config.yaml
n_layer: 18
d_model: 320
n_head: 5
n_kv_head: 5
head_dim: 64
d_mlp: 1280
vocab_size: 2048
activation: "tanh_gelu"
norm: "layernorm"
norm_place: "pre"
norm_eps: 1e-06
positions: "rope"
rope_base: 10000.0
rope_fraction: 0.5
qk_norm: false
attn_scale: 0.125
bias: "qkv"
tie_embeddings: false
parallel_block: true
init: "uniform"
init_std_qkv: 0.0238
init_std_o: 0.0238
init_std_up: 0.0238
init_std_down: 0.0
optimizer: "muon_variant"
lr: 0.016
lr_mult_up: 0.74
lr_mult_down: 2.0
beta1: 0.95
lr_head: 0.00513
grad_clip: 0.5
warmup_steps: 200
schedule: "cos"
final_lr_fraction: 0.03
batch_tokens: 65536
seq_len: 1024
doc_mask: false
train_tokens: 487500000
steps: 7439
dataset: "wikipedia_en"
MLP neurons of a small language model. Each row is named by its layer, matrix (up: input weights) and neuron, and shows model dimensions 144-271. Each number is 128 + 24 x the weight over its row's rms, rounded and kept within 0 to 255.
After each neuron's rows, "fires after" lists the tokens most often just before its 100 highest values on Wikipedia text that the model never trained on; "fires in" lists the words (lower case) most often at its 100 highest values on Wikipedia text that the model never trained on. A number after a token or word is its count.

L6.up833 [137 182 123 144  91 166 161 140 145 143 107 147 108  96 109 131 105 140 115 120  91 143 115  65  96 104 112 178 157 146 117  92 147 129 128 128 141 138  93 113 137 132 110 158  96 115 127  96 157 131 157 116 116 150 101 121 104 141 151 110 124 109 166 150  96 117  99 146 113 121 125 132  95 103  79 160 119 130 105 119  84 125 142 138 137 154 121 105 111 149 142 121 162 104 154 173 170 124 144  93 138 104 149 128 171 110 126 126 109 104 132 122 115 108 181 138 124 167 138 154 130 144 146 161 160 205 117  96]
fires after: " Ma" 22, " Ch" 18, " ma" 12
fires in: "chinese" 18, "once" 9, "make" 7, "massachusetts" 6, "making" 5, "what" 5

L6.up157 [ 87 113 126 119 164  94 131 154 133 141 147 162 171 150 131 121 163 159 167 124 149 136 150 112 118 149 127 126 110 110 126 106 162 121 119 133 135 122 118  76 119 145 130 180 102 146 130  69  76 143 142 131 113 121  90 148 120 141 129 134 107 105 156 113 103 139 123 152 153 133 120 171 127 137 173 130 123 113 102 129 109 118 122 142  77 123 116 149 163 103 168 122 141 162 152 144 150  80 158  97 100 153 145 143 159  78 131 126 155 154 148 126 125 129 153 163 111 165  99 115 150 138 149 173 134 154 138 171]
fires after: " the" 34, "p" 16, " Ra" 13, "an" 7, " Bro" 5, "or" 5
fires in: "them" 19, "there" 18, "appointed" 11, "means" 5

L4.up1131 [125 129 144 128 110 141  86 154 121  46 160 113 125 130 176 127 145 146 133 131  90 149 103 158 148 108 123 132 156 136 108 179 126 139  93 110 150  90 106 108  89 131 143  96 113 148 129 118 123 152 145 157 153 159 180  71  93 141 122 121 148 123 118 132 113 153 128 131  81 109 114 126 129 144 142 164 139 156  62 157 103 137 133 127  88 142  72 124 113 101 133 121 140 110  90 139 153  95 127 111 100 119 109 153 122 131 127 151 140 127 175  86 106 154  95 119 153  96 165 123 155 115 127 145 116  94 137 136]
fires after: " |" 19, ":" 14, " on" 11, " –" 7, "-" 7, "|" 6
fires in: "december" 20, "january" 15, "robert" 14, "june" 13, "michael" 8

L8.up234 [ 97 118 137 147 143 158 178 121 176  73  99 143  89 120 117 130 143 133 131  97  98 116 123 127 180 108 124 167 123 134 143 168 128 118 111 105 144 124 101 152 111 129  94  98 100 125 157 114 118 134 120 153 147 160 158  66 187 176  98 112 154 125  94  98 152 138 103  92 123 100 137 164  89 148 168 103 119 139 130 143 118 110 121 141  95  98 106  89 137 171  96 169 144 129 131 159 110 148 151 132 132 142 108 113 112 127 127 144 149 131 156  83 127 141 113 130 128 137 172 126 166 140 147 132 171 174 129 136]
fires after: "." 25, "I" 10, "," 10, " previous" 9, " original" 6
fires in: "it" 42, "previously" 9, "also" 7, "originally" 6, "its" 5

L6.up1124 [141 126  66 135 123  97 168 123 131 122 132 140 152 110 138 130 151 126 217 121  89 101 159  84 126 137 163 143 139 160 127 149 108 125 119  98 181 162 145 146 137 117 151 144 142 153 140 123  85 135 135 119 125 101 142 169  88 142 112 129 133 148 114 103 108 130 149 102 128 131 136  98 157 108 152 102 134 105 117  80  80 166 116 116 114 122  89 119 148 140 133  77 140 169 119 131 121 144 103  98 147 175 160 112 113 101 118 155 155 123 122 101 130 114 126 124 140 185 139 181 126 130 134 145 139 114  87 178]
fires after: "," 27, " ma" 7, " result" 5, " a" 5, " allow" 4, "y" 4
fires in: "which" 27, "had" 20, "making" 5, "away" 5, "what" 4

L6.up1171 [106 138 145  80 120  99 191 105 144 122 155 127  92 151 128 135  63 133 143 105  59 114 107  86 130 136 151 146 109 120 153 142 181 117 149 121 144 141 161 123 155 113 133 136 155 139 130 189 138 138 154 143 131 150 125 147 131 147 156 125 116 144 132 147 129 142 126  92 138 124 111 154 124  78 153 106 167 138 117  97  84  77 155 141 116 108 156 139 125  96  94 171 104 143  91 142 127 122 146 104 132 126 123 129 159  98  87 117 132  78 183 164 100 124 124  93 156 124 124  97 120 135 121 107 161 156  89 176]
fires after: "." 35, "," 20, "I" 14, "hi" 11, " Th" 4
fires in: "it" 45, "which" 24, "this" 12, "its" 4

L6.up295 [105 124 116 135 139 147 110 132 142 109 151 122 132 101 165 148  95 160 127 110 139 133  89 133 129 131 119 127 135 105 134 115  98 144 166 187 164 143 104 129 118 134 111 116 145 100 156 111 163  92  80 117 133 125 148 126 143 122 137 130 115  94  63 174  96 168 134 137 111 129 127 123 126 128 116  96 124 106  96  99 116 107 130 150 132 139 105 116 111 108 157 106 167 162 116 139 136 125 104 123 115 131 121  83 115  92  92 123 119  95 117 108 131 159 156 138 130 120 122 127 136 156 164  98 147 196 119 151]
fires after: "." 30, "I" 12, "ub" 11, "hi" 8, "ma" 7, "," 4
fires in: "it" 20, "she" 20, "this" 8, "doubles" 7, "christmas" 5, "which" 4

L4.up1071 [ 86 110  95 113 118 155  92 128  86  92 141 130 134 103 122 118 136 141 131 142  95 121 130 105 155  72 168 147 158  94 114 140 150 141 161 152 118 134 113 101 132 110 157 161 150  87 177 122 106 139 136 120 130 131 117 121 118 128 104 112 131 139 116 126 160 101 150 110 117  84 124 127 119 130 124  96 119 127 128 146 111 116 168 167 116 146  84 101 137 160 121 149 155 121 154 120 158 172  99 120 100 165  80 103 136 129 126 132 123 154 147 170 113 144 128 183 116 160 136 142  88 144 103 150 147 169 145 122]
fires after: "." 20, "hi" 14, "we" 13, "ha" 5, "," 4
fires in: "however" 37, "while" 12, "though" 6, "thought" 6

L4.up369 [ 89 156  96 134 123 134 173 138 143 132 129 124  83 125 108 125 159 110 108 103 139 123 114 132 107 155 166 155 134 138 112 125 149 164 146  91 135 136  94 143  76 154 131 141  98 121  99 113 169 148 140 140 121 114 119  95  91 134 147 107 148 101 106 131  96  99 131 133 136 125 126 116 169 143 138 112 172 110 134 116  91 119 115 155 114 147 104 110 144  82 140 113 183 136 122 129 151  75  92 103 128 141 110  65 116 141 113 147 135 101 155  94  88 143 102 144 132 136 134 127 135 111 117 106 173 130 121 121]
fires after: " |" 23, " on" 15, "|" 13, "On" 10, " On" 7, ":" 5
fires in: "september" 14, "october" 12, "april" 10, "november" 9, "january" 9

L4.up1256 [155 176 151 135 126 166 100 111 146 204 124 131  97 104 126 139 104 113 103 103 126 122 150 128  97 127 131 113  84 111 122 151 144 128 130 138  87 129 136 110 102  99 107  84 142 141 163 191 121  94 110  86 158 136 120  92 160 101 145 140 134 134  90 121 142 125 108 161 124 116 149 151 101 144 155 111 158 148 127 179 102 128 154 143 133 117  95 144 117  85 150 140 131 151 111 140 116 145 177 135 123 139 135 116 140  93 135 123 112 128 136 134 153 108 107 105 105 110 148 123 127 101  94 159 118 118 113 150]
fires after: "ri" 33, "'" 19, "ni" 8, " Ja" 5
fires in: "derris" 25, "s" 19, "jason" 5, "tennis" 4

L8.up845 [116 130 127 133  95 133 102 111 131 168 138 120 145 101  85 116 105 162 148 120 167 124 151 108 107  87 142 122 136 127 125 135 187 134 137  69 132 143 123 159 165 101 126 130 122 103 130 129 104 151 170 161  98 106 123 169  89 155 164 136 153 119 101 139 177 112 160 185 140 105 121 152 129 135 121 126 123 102 152 139  85 125 156 168 111 120  96 109 107 137 106 141 184 132 122 136 128  81  91 100 142 128 159 123 117 146 162 133 113 130 150 140 127 129 103 158 116 128 101 143 124  93 118 153 175  95 116 133]
fires after: "\n" 38, "'" 20, " \"" 6, " who" 5, "." 5
fires in: "a" 30, "s" 18, "as" 7, "all" 6, "whose" 5

L8.up169 [191 139 114 112 150 126 107 124 184 126 141  74 117 123 117 141 160 119 122 107 135 195 172 131 130 147 134 110 101 130 135 122 126 144 150 160 130 140  68  97 163 163  93 115 118 113 150 126  90 118 126 120 166 117 117 142 157 116 144 130 133 101 117 155 117 150  64 142 143 136 151 175 121 131 143 122 139 106 103 114 104 142 100 142  93 127 130 152 113 103 125 119 126 129 137 157 114 147 137 118 135 156 123 150 107 112 124 143 132 119 107 100 141 117 130 125 163 150  82 168 130 122 135 133 115 129 119 147]
fires after: "." 34, " the" 18
fires in: "s" 32, "first" 14, "only" 4

L6.up799 [ 94 127 124 110 100 113  97 115 128 131 101 144 154 107 151 193 133 126  96 138 100 142 120 151 133 134 168 132  99  99  58  86  95 140 142 141 128 108 112 131 157  74 129 131 119 118 152 158 106 129  89 120 128 109 112 142  94 131 144 105 126  98 160 110 173 125 150 140 174 180  80 125 131  87 103 132 146 105 103 100 115 139 138 135 148 122 129 114 126 127 146 107 165 144 162 133  90 119 126  78 121 119  98 114 132 152  73 118 139 110 125 130 165 120 116 156 127 128  96 147 130 112 135 151 117 124  99 115]
fires after: " is" 19, ")" 13, " Bel" 8, " V" 8, "li" 4, " L" 4
fires in: "a" 19, "is" 16, "was" 11, "belfast" 6